config.yaml
bias: "all"
init_std_qkv: 0.0278
init_std_o: 0.00507
final_lr_fraction: 0.1
MLP neurons of a small language model. Each row is named by its layer, matrix (up: input weights; down: output weights) and neuron, and shows model dimensions 0-127. Each number is 200 + 20 x the weight over its row's rms, rounded and kept within 0 to 999.
After each neuron's rows, "fires on" lists the tokens most often at its 100 highest values on Wikipedia text that the model never trained on; "fires before" lists the tokens most often just after its 100 highest values on Wikipedia text that the model never trained on. A number after a token or word is its count.

L5.up382,212,180,174,207,232,188,192,194,207,153,197,206,234,211,197,165,199,194,219,191,210,203,208,211,230,191,169,164,230,221,181,213,178,194,215,199,173,182,201,212,200,220,201,174,212,201,212,172,178,196,164,233,216,191,225,195,161,231,183,168,185,202,220,232,204,225,216,224,218,216,213,213,170,198,209,172,190,225,231,203,214,149,182,200,204,220,205,201,198,214,207,172,203,214,209,218,180,196,195,226,191,185,184,211,197,203,183,205,225,182,193,167,176,197,174,239,204,218,204,214,217,237,207,255,206,211,190,182
L5.down382,172,204,217,155,162,240,222,234,193,190,193,168,224,172,216,217,149,218,160,218,195,187,179,189,182,201,201,199,175,165,184,210,204,187,201,230,204,201,208,203,205,201,183,185,202,170,186,237,220,218,231,202,188,205,241,179,216,197,236,207,238,208,189,194,205,175,232,195,209,174,153,181,169,199,190,208,187,175,198,221,186,214,219,199,202,194,208,198,215,225,219,226,201,189,184,178,215,216,197,193,232,207,195,180,215,219,209,213,162,237,197,208,212,204,181,185,197,196,226,195,185,227,213,191,171,185,193,207
fires on: "." 92, "ing." 4
fires before: "\n" 29, " The" 14, " In" 8, " A" 4, " M" 4

L5.up59,208,220,183,194,201,199,206,164,180,174,171,194,197,189,178,183,233,176,184,198,210,168,192,202,197,194,194,210,217,247,177,177,175,219,249,193,195,165,241,212,183,179,210,179,221,196,226,203,169,199,202,227,210,191,233,201,181,220,182,156,178,186,206,206,188,213,221,209,175,235,206,215,165,206,201,215,208,215,215,197,245,200,197,226,167,229,178,193,199,193,215,189,179,197,211,171,159,214,224,194,186,191,233,181,180,207,180,193,210,206,181,188,179,189,209,212,192,201,182,224,225,198,211,224,191,235,182,218
L5.down59,148,233,217,179,194,196,221,231,192,171,217,197,205,197,201,196,156,206,167,216,208,186,200,187,163,193,225,201,200,203,178,191,174,189,202,189,205,217,206,192,215,190,186,221,185,203,176,188,202,206,192,230,199,231,248,195,188,222,225,193,230,192,188,196,222,195,201,210,238,206,164,165,198,186,207,217,220,189,203,258,196,231,200,184,203,207,195,205,195,236,227,214,202,162,174,175,198,210,172,184,179,201,210,187,223,242,222,217,187,233,184,187,219,198,172,184,192,175,205,209,202,254,228,237,171,201,160,202
fires on: "." 16, "eb" 13, "s." 10, "er." 8, "y." 7, "?" 6
fires before: "\n" 23, " The" 11, "all" 8, " He" 7, " (" 4

L4.up353,209,213,181,186,193,204,180,194,227,196,214,248,173,208,208,196,189,189,202,184,197,229,220,161,213,200,201,237,209,202,144,206,214,219,209,203,195,219,190,216,175,228,193,172,200,162,171,208,183,190,214,216,238,221,219,188,197,177,206,178,209,243,198,199,160,195,244,176,192,178,174,217,177,194,193,210,216,190,196,219,182,200,197,189,176,161,213,183,244,223,214,235,177,192,204,222,170,178,200,201,177,193,190,218,226,228,210,190,210,196,211,187,228,207,165,241,227,194,197,199,221,213,198,242,189,187,218,174
L4.down353,242,236,167,216,200,201,208,230,176,188,172,171,199,226,224,179,177,183,161,215,204,156,202,223,190,201,233,190,188,191,175,179,197,205,184,212,186,212,199,203,208,194,191,195,230,246,190,185,209,218,208,207,198,202,224,221,204,178,211,179,181,209,203,203,203,189,194,182,203,210,192,204,193,212,200,189,188,184,203,180,162,199,227,212,205,200,199,214,192,233,181,211,224,183,186,230,211,191,220,201,183,207,230,136,178,193,172,161,186,198,218,192,187,222,173,183,209,215,208,206,227,216,199,171,203,195,206,200
fires on: "\n" 73, "C" 6, " c" 5, "ode" 4
fires before: "-" 55, "\n" 9, "=" 5, "ode" 5, ":" 4

L5.up297,196,201,167,173,186,225,205,218,191,194,195,192,239,200,220,214,224,179,191,210,204,199,220,181,207,198,248,244,176,195,171,179,258,197,181,214,204,160,199,191,167,212,202,186,198,177,197,234,176,223,235,213,214,226,259,195,193,198,159,184,194,181,194,231,201,195,220,195,188,167,187,222,215,176,169,189,174,215,211,217,187,189,223,207,181,226,185,217,198,188,209,187,220,207,214,195,164,202,173,216,210,195,203,209,211,189,217,192,184,209,183,193,189,232,197,176,204,187,196,171,212,211,196,202,234,216,219,207
L5.down297,214,232,213,190,218,226,165,176,176,167,228,209,187,165,190,176,218,214,200,199,201,162,217,219,234,198,171,178,217,215,228,203,190,162,190,218,207,221,181,198,228,162,205,194,188,226,228,172,213,174,197,165,179,173,174,194,219,221,216,238,177,175,239,197,197,212,185,194,197,213,201,208,235,203,199,237,198,200,201,203,207,249,203,201,161,224,206,178,172,170,181,210,203,185,234,206,180,197,195,193,203,181,195,188,165,204,195,200,205,180,183,174,216,187,204,189,206,207,197,212,211,197,215,184,237,149,184,226
fires on: "E" 22, " |" 16, "B" 15, "R" 15, "D" 11, "L" 8
fires before: " |" 23, "R" 17, " L" 5, " P" 5, " W" 5, "A" 5

L4.up333,222,161,211,179,206,214,202,207,216,191,213,222,215,195,203,219,144,219,267,204,205,231,212,156,208,210,239,192,181,182,176,185,184,190,203,212,156,205,201,206,200,180,172,201,209,200,212,209,199,205,218,216,222,208,200,175,190,186,179,200,191,207,197,201,194,177,198,180,215,242,215,213,152,192,221,174,195,199,199,222,183,186,215,205,185,203,222,177,238,191,214,209,222,163,201,203,171,185,221,202,190,158,174,207,226,181,212,150,210,177,193,212,214,190,210,194,200,195,190,206,196,172,218,196,158,243,230,170
L4.down333,156,205,174,175,192,221,205,184,201,217,200,194,198,198,178,180,184,228,231,189,194,215,201,176,162,201,203,194,203,179,198,204,204,181,184,187,204,185,215,204,200,181,204,221,182,199,190,200,232,176,203,212,185,220,241,188,226,180,180,211,220,191,174,208,209,230,210,198,212,203,213,203,214,179,193,205,237,197,166,239,162,212,238,223,193,176,160,138,231,207,216,212,209,206,186,190,208,209,218,189,185,168,176,164,211,199,204,207,183,187,237,223,217,188,200,183,178,214,230,196,208,193,209,230,202,197,225,171
fires on: " man" 44, " Fl" 25, " fl" 19, " kn" 7
fires before: "ag" 28, "or" 13, "u" 10, "ow" 6

L2.up147,214,188,213,184,186,222,208,187,215,191,182,182,197,172,211,196,218,201,167,201,214,205,239,182,193,197,233,232,167,215,189,194,185,182,207,181,178,191,204,190,176,182,199,215,223,203,202,218,190,201,239,192,215,223,260,168,178,217,218,200,198,183,184,180,197,233,238,190,235,178,194,215,194,192,204,227,187,181,181,202,198,193,205,181,198,202,231,231,210,172,189,175,176,188,221,186,181,186,174,195,221,216,201,185,197,230,209,157,230,194,202,199,192,193,201,221,200,181,195,197,237,197,196,203,243,194,170,214
L2.down147,192,223,179,202,201,189,180,215,193,239,202,220,178,191,208,227,186,178,220,144,219,197,234,222,217,163,205,195,186,249,177,147,178,202,216,144,222,209,203,196,220,203,209,200,235,183,190,195,193,206,252,190,200,219,221,210,206,204,187,208,193,181,186,164,194,200,180,206,191,200,174,176,178,195,209,187,216,197,211,188,188,206,223,177,132,192,196,225,155,208,213,214,187,195,216,233,175,198,202,209,226,195,220,209,197,223,226,168,194,255,204,230,183,230,176,226,177,190,211,201,215,213,175,203,217,208,202,198
fires on: "\"" 72, "#" 10, " No." 6, "*" 4, "}" 4
fires before: " |" 78

L7.up440,171,232,171,201,222,170,215,201,182,178,209,207,222,236,179,205,192,203,213,217,202,171,199,229,186,217,232,205,221,226,171,204,207,168,195,220,218,227,197,228,206,223,167,186,207,178,212,209,204,180,208,201,189,209,198,223,197,194,202,190,184,248,153,229,173,164,180,198,209,225,203,220,211,199,208,232,175,191,214,193,185,221,185,187,169,216,211,223,196,223,215,208,203,201,176,228,237,168,250,191,208,208,185,203,204,209,199,200,183,233,195,215,209,175,185,205,189,204,179,204,212,186,163,208,139,189,232,195
L7.down440,207,183,209,202,241,207,200,197,193,182,181,188,205,163,205,219,199,209,209,211,204,165,188,155,205,213,214,208,202,209,209,237,198,209,201,192,214,166,175,194,183,203,202,218,231,219,193,171,201,215,179,194,181,191,209,227,175,180,231,185,195,187,225,206,191,186,180,234,201,175,213,205,202,190,176,175,187,198,176,156,230,189,192,232,223,188,220,243,171,199,186,201,173,211,203,170,191,202,207,175,209,173,204,209,182,180,215,227,181,182,261,216,200,170,220,215,194,186,158,209,229,182,237,201,220,189,230,162
fires on: " (19" 45, " 18" 6, "ited" 5, "." 5, " (18" 5
fires before: "3" 12, "7" 11, "5" 10, "4" 9, "1" 7, "8" 5

L5.up531,213,154,197,188,224,195,189,189,199,162,219,240,210,191,224,201,183,206,201,210,199,169,210,183,220,200,212,182,185,219,142,192,198,204,204,206,212,189,202,210,192,180,202,220,208,210,210,163,188,200,167,214,200,170,194,187,168,187,209,213,185,217,221,206,212,256,212,195,187,199,188,216,169,190,218,210,182,186,232,210,196,217,193,240,217,218,205,237,215,215,233,171,188,197,225,203,204,183,228,187,199,169,173,191,225,195,182,231,232,205,190,214,165,192,169,236,175,199,183,207,218,193,219,206,239,206,185,186
L5.down531,188,211,206,188,185,212,210,237,191,208,193,196,166,240,208,196,239,165,173,171,189,209,220,199,223,228,210,208,206,187,199,177,225,187,213,220,188,170,201,201,233,187,179,222,231,152,181,204,203,199,195,166,180,227,251,238,176,198,221,223,181,185,210,166,196,183,217,185,216,193,172,193,224,204,200,211,191,173,203,233,200,196,208,199,179,210,232,170,211,226,218,233,220,182,195,225,194,228,216,200,178,201,187,217,197,216,174,165,185,217,201,200,190,205,194,187,198,205,189,198,196,166,191,157,193,184,199,202
fires on: "==" 54, " ==" 43
fires before: "\n" 95

L4.up609,172,219,163,199,177,210,253,198,187,192,176,240,186,234,236,203,186,188,232,192,192,209,204,186,210,195,190,210,163,227,191,194,199,223,200,224,203,249,211,208,202,221,186,205,194,177,171,221,172,197,189,222,213,193,227,240,194,183,198,213,195,243,199,187,186,218,237,180,186,188,188,223,177,202,203,193,240,193,224,228,213,221,188,199,166,197,197,221,230,189,176,210,192,174,190,236,170,192,229,254,208,178,220,244,200,176,208,192,171,181,200,191,193,201,177,229,207,229,172,177,220,184,174,234,172,183,201,168
L4.down609,225,228,184,203,236,228,223,229,202,189,227,204,180,201,209,186,181,175,160,209,204,177,213,185,181,190,192,200,236,192,200,174,228,229,195,175,172,201,203,217,197,197,201,215,188,200,237,235,240,206,208,203,218,199,188,206,198,164,217,196,178,217,205,189,243,210,199,180,202,181,219,195,163,235,220,190,209,179,205,192,147,191,233,216,193,190,214,191,200,208,221,212,190,166,192,196,173,201,201,176,213,183,208,193,180,190,186,190,173,214,173,176,201,210,186,173,195,180,195,198,214,230,220,178,195,214,218,191
fires on: "\n" 36, "S" 16, " U" 8, "ity" 6
fires before: "-" 27, "T" 21, ":" 13, " (" 5, "S" 5, "\n" 5

L7.up331,178,175,189,187,237,248,202,186,195,190,234,207,210,206,182,162,213,200,205,201,202,191,194,200,189,202,202,238,179,201,231,227,183,223,204,195,211,166,217,203,194,180,197,211,200,224,208,165,192,192,210,187,209,188,207,212,174,198,223,212,199,180,170,185,174,180,201,208,230,161,232,214,212,171,206,212,190,188,229,192,185,206,173,203,207,201,192,186,197,190,206,187,193,211,198,206,174,182,182,199,245,190,179,209,209,226,198,180,222,205,208,210,197,202,192,203,227,197,181,185,160,225,183,203,217,209,209,215
L7.down331,216,197,201,186,208,206,213,195,211,207,230,193,219,197,204,206,170,175,196,208,184,185,169,214,220,173,213,240,173,157,239,219,169,226,181,165,224,192,201,202,194,177,219,192,200,194,185,195,188,191,184,220,199,200,209,198,233,217,242,210,247,219,222,200,169,219,189,178,201,139,203,203,215,213,173,154,201,208,172,233,245,215,212,210,225,208,181,186,199,195,235,204,198,187,180,214,160,186,213,200,247,164,202,211,175,220,216,197,211,196,201,206,223,202,229,204,236,202,193,189,173,204,189,179,199,181,212,218
fires on: " v" 39, " vi" 13, "v" 10, " St" 8, " born" 8
fires before: "ide" 17, "ol" 14, "oc" 13, "o" 6, "ew" 5

L4.up37,189,204,197,186,202,216,209,190,181,177,183,242,177,193,164,237,204,167,203,213,206,205,205,186,213,207,196,192,202,220,179,233,200,206,195,200,227,229,215,193,193,190,195,192,226,170,191,196,183,196,180,223,223,194,219,197,185,181,198,177,168,210,177,229,209,214,188,202,195,182,199,219,191,206,216,193,216,199,229,209,204,151,188,158,196,232,236,203,218,204,168,232,190,233,203,248,180,202,214,219,209,170,202,230,184,156,223,201,211,176,220,192,184,181,172,217,164,253,197,199,245,210,195,212,160,171,186,201
L4.down37,210,196,183,206,221,203,198,209,201,203,236,213,194,190,216,163,217,154,192,174,188,245,194,203,236,192,222,201,229,192,196,245,196,206,211,204,202,174,210,197,204,180,202,215,181,209,197,209,203,196,216,198,191,221,225,206,234,165,191,212,220,218,200,190,186,201,178,198,212,203,210,203,214,224,179,194,213,208,199,211,191,195,216,172,252,177,178,191,188,186,198,209,195,185,180,184,229,205,225,176,163,189,185,223,184,188,211,166,178,191,220,196,248,229,209,204,158,200,205,187,204,173,221,210,230,207,219,238
fires on: ")" 38, "ity" 9, "," 8, " to" 6, " and" 5, " age" 5
fires before: "\n" 32, ":" 12, " of" 6, " was" 4

L7.up373,222,176,192,193,222,248,177,208,223,192,196,211,203,176,214,179,217,191,201,171,204,182,214,218,202,215,198,177,204,197,145,184,182,189,214,199,201,207,208,208,185,186,201,206,213,170,236,184,151,223,208,197,229,221,226,206,181,178,202,208,172,212,170,210,189,158,188,212,209,191,208,220,176,230,216,220,196,148,221,190,178,196,201,174,159,259,215,218,210,222,182,216,184,205,182,172,184,201,192,207,208,163,227,162,186,216,203,183,191,194,204,167,167,203,176,174,187,232,222,182,210,190,187,227,167,194,219,196
L7.down373,235,210,196,218,212,266,173,225,226,200,197,176,171,225,240,178,198,183,212,190,203,213,212,182,196,197,227,189,195,193,199,224,237,168,188,185,215,226,199,214,211,185,201,188,172,209,164,146,181,218,184,204,200,219,195,194,185,221,190,168,224,230,199,203,212,187,191,166,195,184,239,231,214,189,208,207,201,180,210,196,213,181,189,169,220,205,186,250,209,217,189,187,187,200,153,182,216,179,154,198,195,216,196,173,211,202,177,198,185,224,206,189,182,208,195,202,183,205,199,207,197,226,176,198,248,180,231,212
fires on: " is" 23, " =" 18, " a" 15, "\n" 10, ")," 9, " was" 7
fires before: "\n" 26, " a" 19, " an" 7, " American" 5

L8.up199,205,179,215,185,192,226,191,204,175,183,225,232,200,204,197,208,222,209,211,197,191,193,213,197,227,206,224,216,227,184,155,225,239,209,213,225,201,197,189,207,185,193,234,160,197,205,208,176,166,204,190,184,195,187,203,229,172,184,206,205,208,198,209,210,207,192,144,185,202,170,200,215,218,205,190,182,201,211,202,172,204,181,191,222,188,158,203,227,200,177,176,195,172,237,188,245,181,195,218,220,212,189,221,190,228,182,193,159,197,176,215,191,238,166,209,171,171,206,204,220,199,223,178,195,195,186,187,221
L8.down199,198,235,185,162,189,221,254,213,213,220,190,192,197,182,228,211,211,172,188,191,232,210,192,201,193,166,217,196,175,168,180,201,196,196,198,170,208,150,201,196,181,172,184,227,176,201,208,166,245,184,204,245,203,181,216,184,188,215,189,205,215,218,172,212,202,174,214,192,195,205,197,198,192,187,213,198,154,192,195,189,195,202,208,195,196,205,216,217,237,215,220,181,207,245,221,154,255,154,204,184,195,177,193,187,155,220,188,199,214,196,211,208,173,211,183,164,233,180,194,212,178,205,223,202,180,226,200,196
fires on: " 3" 22, " P" 12, " 5" 12, " 2" 9, " " 8
fires before: " |" 54, "–1" 4, "," 4

L4.up574,181,202,195,204,192,170,218,245,192,181,192,210,189,224,181,186,190,151,202,193,198,212,211,170,217,203,217,210,191,213,192,212,211,190,218,226,163,235,195,204,208,207,211,203,209,141,171,184,211,204,191,214,218,200,223,241,200,207,188,201,199,217,179,191,222,205,210,186,212,212,200,221,155,194,225,212,205,174,239,210,173,150,192,168,174,219,234,214,219,200,152,208,202,184,177,235,201,176,179,217,222,197,224,220,224,199,210,182,174,218,199,208,179,188,158,218,199,191,176,192,205,213,185,215,181,174,221,194
L4.down574,233,194,219,215,189,200,204,229,224,204,205,201,220,183,201,210,195,209,253,198,189,214,198,207,170,197,178,227,242,197,207,187,201,197,205,196,191,162,206,200,213,193,205,195,237,206,207,198,248,197,201,226,202,188,208,195,214,204,205,185,212,225,198,193,207,152,201,209,192,182,220,193,224,210,194,213,211,187,167,195,169,231,190,229,194,193,182,214,211,241,247,184,206,164,201,189,199,202,206,226,195,185,217,194,209,186,177,237,221,182,190,170,201,224,220,204,193,211,166,221,182,211,182,165,200,215,204,179
fires on: "\n" 60, "/" 14, "ity" 7, "ummer" 5
fires before: "-" 42, "\n" 10, ":" 8, " (" 6, "k" 6, "s" 6

L5.up305,216,202,219,179,211,207,225,205,215,182,213,155,241,184,191,172,191,199,197,182,203,225,241,160,162,212,182,214,183,196,217,219,149,200,194,232,179,204,192,214,196,224,188,191,221,208,175,219,186,211,196,172,215,231,212,209,207,188,205,193,200,197,166,190,207,221,198,182,193,179,212,220,203,215,217,197,180,196,192,196,201,181,213,148,212,205,214,215,217,219,225,206,196,196,210,254,209,177,168,208,219,181,179,186,200,204,204,170,174,170,188,161,204,169,206,222,222,189,200,205,210,233,162,227,223,192,167,213
L5.down305,218,189,220,205,219,198,207,184,205,186,233,174,181,180,209,206,177,211,200,208,193,237,229,200,239,205,190,234,211,204,163,202,182,194,183,229,213,222,192,193,202,187,207,174,241,181,191,200,228,192,218,170,220,184,187,225,206,201,174,193,201,197,208,220,161,178,191,213,166,180,189,217,201,177,209,209,213,241,196,187,212,225,192,202,207,186,226,211,214,190,216,186,192,180,227,247,230,170,198,220,192,211,197,211,175,199,160,184,186,198,247,174,197,167,247,182,205,185,229,219,227,168,187,184,225,223,234,194
fires on: " " 67, "\n" 13, "an" 6, "\"" 6, " Party" 4
fires before: " |" 63, "=" 5

L2.up192,216,198,198,196,156,228,201,190,195,195,198,166,209,199,205,190,199,193,176,205,221,223,214,205,192,186,196,209,166,204,194,205,189,207,203,200,191,179,221,185,206,221,210,200,198,184,194,205,191,223,193,225,221,202,275,230,214,157,162,202,184,195,193,207,154,211,216,211,225,191,168,214,221,172,198,234,210,196,219,203,200,198,173,211,157,234,165,170,187,197,196,182,225,230,183,174,180,207,229,228,212,216,200,189,199,215,227,196,169,178,192,211,197,203,221,170,180,225,203,194,206,208,201,232,213,205,224,212
L2.down192,209,209,185,174,225,213,199,221,190,178,207,192,201,159,195,183,196,200,186,164,200,177,189,200,201,195,180,193,186,204,201,195,184,182,167,227,204,210,205,168,187,184,202,194,185,229,216,198,177,193,225,160,209,217,195,219,237,184,221,199,181,209,189,211,186,160,250,197,192,230,187,204,233,186,200,180,183,231,186,207,191,253,217,227,202,217,224,218,237,163,198,233,226,193,213,180,202,216,196,204,218,202,216,194,190,207,204,181,171,178,167,200,242,215,192,191,211,208,174,207,196,196,185,162,238,208,235,208
fires on: "5" 37, "E" 20, "A" 11, "4" 9, "7" 9, "8" 4
fires before: " |" 60, "R" 4

L5.up202,181,203,141,180,217,189,181,192,211,190,201,228,201,221,208,187,172,187,190,200,195,202,234,174,190,193,192,219,157,201,187,189,207,235,220,217,193,221,204,205,192,199,212,160,206,211,194,201,208,165,172,204,211,207,194,208,180,186,208,191,205,213,210,206,191,230,202,186,237,241,242,217,212,217,205,163,176,224,213,150,204,203,179,215,227,196,206,198,215,178,187,211,239,181,210,229,182,186,209,194,171,213,200,192,238,209,203,230,166,172,245,190,177,187,162,180,182,183,203,190,231,234,195,206,172,161,213,223
L5.down202,199,207,166,209,186,166,189,239,222,222,232,201,225,195,216,225,221,198,207,229,195,245,199,217,187,194,199,191,184,208,222,179,192,245,167,192,188,182,221,204,200,209,188,214,205,203,199,220,179,225,174,207,148,222,276,165,223,187,193,193,208,180,152,205,211,176,163,195,170,163,197,222,204,196,205,174,184,201,218,173,208,169,186,186,189,190,201,154,178,215,191,202,194,217,239,183,175,174,181,213,206,190,193,178,196,214,214,207,205,221,191,190,212,204,190,172,202,179,249,190,212,219,180,208,219,192,231,206
fires on: " comm" 34, " Comm" 21, "m" 11, "b" 8, "ap" 5
fires before: "and" 14, "it" 10, "ission" 9, "ander" 8, "on" 7, "un" 5

L8.up54,209,214,197,201,233,234,197,201,181,173,193,219,211,185,173,189,196,194,224,203,203,191,234,169,178,193,245,193,208,206,200,193,249,207,198,197,211,185,205,203,190,244,216,190,218,221,187,194,139,200,193,239,221,190,212,196,137,166,189,225,210,174,202,200,196,198,194,164,214,198,191,215,163,196,180,221,195,183,201,195,200,192,199,183,213,180,182,220,183,168,200,208,172,189,196,182,155,194,194,197,185,182,223,206,212,214,215,172,247,212,210,176,213,183,205,194,219,190,221,218,233,196,171,199,236,161,234,219
L8.down54,201,217,201,149,184,197,202,190,185,213,185,211,203,135,198,203,190,204,208,210,211,186,198,237,196,206,234,237,191,196,224,237,205,183,202,192,227,214,197,166,220,193,182,214,211,205,181,182,207,172,160,219,197,173,256,188,224,211,239,218,216,210,211,192,212,184,209,215,198,240,211,233,205,172,192,196,178,204,220,198,203,189,207,178,205,201,191,188,202,191,222,189,207,194,176,187,214,218,220,187,187,212,179,182,206,153,164,254,210,216,214,207,235,198,198,180,212,233,188,156,209,167,220,200,208,185,202,186
fires on: "\n" 75, "|---|---|---|---" 19
fires before: "|" 54, "|---|---|---|---" 19, "|---|---" 11

L5.up430,198,165,184,174,194,204,245,221,209,170,210,184,189,242,191,206,193,223,214,181,210,226,226,226,217,205,191,172,166,241,215,186,219,191,198,194,186,174,217,216,192,187,202,227,167,204,219,207,160,175,204,193,182,225,217,224,196,184,169,220,199,208,195,190,211,240,216,167,197,233,213,219,201,206,185,200,215,207,203,184,182,180,195,202,173,241,181,192,190,198,211,168,246,205,217,185,170,225,169,199,160,212,187,176,238,186,211,203,182,204,192,169,198,222,228,207,226,204,226,185,199,217,190,211,202,203,191,197
L5.down430,200,184,209,182,233,202,196,202,195,174,200,167,207,249,189,242,188,198,186,174,193,236,163,200,261,216,200,216,175,211,204,232,218,204,209,218,219,177,195,188,177,161,214,232,207,218,204,213,188,190,177,205,200,225,166,174,157,197,202,238,179,180,191,184,206,202,200,211,160,183,200,231,206,186,189,237,213,205,192,177,167,198,183,199,201,199,197,219,183,206,176,167,232,190,211,187,221,213,203,188,169,154,186,215,214,215,224,202,192,179,197,189,166,220,171,221,204,222,199,180,206,180,223,203,215,201,212,195
fires on: " cons" 45, " ass" 14, " def" 8, " s" 5, " ex" 5
fires before: "ist" 19, "id" 11, "ists" 7, "um" 5, "ult" 4, "erv" 4

L5.up110,217,226,177,191,197,185,197,154,209,175,167,162,210,218,187,207,205,188,206,201,201,187,214,189,195,198,211,195,234,210,174,186,178,216,210,176,182,166,192,200,173,176,198,211,245,196,216,204,206,210,203,218,225,192,224,182,182,209,197,195,170,201,210,192,169,224,195,201,161,257,200,216,155,181,221,221,222,227,211,188,239,185,197,238,218,197,188,185,199,196,208,202,181,221,194,239,210,209,225,169,175,161,192,209,190,195,184,220,248,159,219,194,185,189,182,198,169,206,174,193,219,217,198,190,213,182,190,165
L5.down110,197,170,217,186,207,200,215,256,186,163,162,196,189,187,199,202,155,168,179,231,200,185,181,179,176,197,196,217,186,209,166,176,180,200,226,189,180,197,209,207,227,190,189,189,187,184,200,192,188,221,197,223,163,218,251,204,188,224,177,204,228,191,205,192,218,211,201,203,248,199,169,193,224,176,198,212,211,173,226,205,211,228,217,202,185,195,172,187,188,207,192,202,235,168,220,198,187,201,174,231,206,218,211,214,216,208,217,219,207,225,202,197,219,191,204,206,242,206,198,196,208,227,203,246,192,209,196,164
fires on: "." 76, "2." 7, "3." 4
fires before: "\n" 37, " The" 7, "00" 5, " F" 4, " He" 4

L7.up126,224,185,178,176,245,196,243,184,190,173,207,173,208,239,244,176,225,198,211,225,196,192,192,195,206,203,210,199,201,245,195,215,205,176,218,220,245,203,209,204,195,216,192,194,235,198,227,186,180,178,203,204,199,208,188,184,166,182,211,186,195,200,207,215,194,235,186,225,204,215,211,214,192,192,195,194,181,182,216,195,173,211,189,188,172,193,207,240,199,256,229,180,201,197,193,179,187,193,197,214,204,165,157,181,215,201,185,191,223,175,213,219,202,184,194,197,190,202,190,219,173,199,217,194,212,227,189,167
L7.down126,240,192,186,192,225,201,203,207,201,197,237,202,165,210,208,215,170,219,207,178,198,195,221,225,218,224,223,171,205,209,138,219,192,183,208,231,200,182,201,191,193,178,221,191,223,181,220,203,167,218,190,178,202,204,191,215,205,192,213,181,218,246,195,212,201,206,205,205,231,186,204,107,206,224,180,230,206,190,209,200,179,204,231,218,216,192,192,201,206,184,197,212,221,195,204,224,217,226,225,166,221,194,169,201,184,190,232,200,199,238,216,197,185,187,190,190,216,212,189,195,198,173,204,199,185,161,204,163
fires on: " ==" 32, "===" 29, "==" 24, " such" 6, "====" 4
fires before: "\n" 93, " as" 6

L8.up343,222,242,190,185,228,170,206,212,185,176,244,215,197,226,201,222,196,228,221,189,200,206,224,179,193,199,209,205,187,203,198,167,220,208,200,211,204,205,203,211,195,215,215,182,153,199,177,216,170,173,230,215,203,194,220,173,186,180,174,189,215,175,175,195,231,222,218,193,168,206,188,210,212,208,219,234,181,183,218,225,190,193,204,202,195,201,181,236,203,186,200,215,184,222,232,227,167,180,158,223,197,163,200,237,213,206,189,181,221,215,220,143,223,167,209,166,189,182,178,194,176,181,191,201,211,168,202,238
L8.down343,204,200,205,162,213,188,172,203,218,166,181,195,226,188,200,217,179,170,254,200,187,185,171,223,211,214,224,188,185,186,207,193,192,194,251,182,226,216,219,185,211,198,200,216,210,160,153,188,171,234,163,205,192,212,243,196,184,195,208,211,231,184,186,200,203,201,220,183,214,203,192,229,185,219,213,198,185,203,216,164,182,193,203,189,214,215,209,235,215,227,217,190,199,178,214,173,227,220,214,223,200,205,230,194,195,215,210,223,193,220,231,244,200,220,166,237,184,172,205,180,201,184,233,175,200,204,211,183
fires on: "\n" 93
fires before: "==" 21, "The" 9, "===" 9, "-" 8, "|" 7, "|---|---" 5

L2.up12,167,164,174,196,172,214,182,206,157,185,229,199,172,195,220,206,216,178,181,173,209,214,184,193,207,211,190,185,194,220,176,223,222,195,188,238,200,224,205,200,193,211,204,223,209,164,159,159,191,195,199,197,206,200,213,211,197,200,213,192,204,217,166,216,211,211,206,181,225,237,209,224,151,200,217,202,194,188,236,231,197,201,214,196,170,225,223,189,231,197,217,218,236,204,197,173,181,182,254,200,193,215,195,222,245,193,196,183,227,204,197,169,199,163,187,183,186,201,177,180,204,222,189,233,169,173,223,209
L2.down12,197,201,195,198,225,174,215,234,156,228,215,175,209,199,205,186,187,211,201,175,216,191,195,181,208,235,187,232,224,179,217,201,235,213,197,198,221,188,196,202,194,196,224,200,222,250,193,185,221,210,185,180,192,175,201,164,183,185,133,189,205,207,212,179,209,165,208,214,169,205,167,208,196,196,199,190,212,190,196,189,185,191,201,212,211,206,201,189,148,193,228,205,166,211,207,193,199,199,187,201,186,171,178,197,172,206,191,211,226,205,196,226,179,175,179,202,196,240,200,165,174,166,212,199,213,201,230,177
fires on: ".8" 19, ".2" 16, ".0" 16, ".3" 10
fires before: "%" 29, ")" 23, " (" 19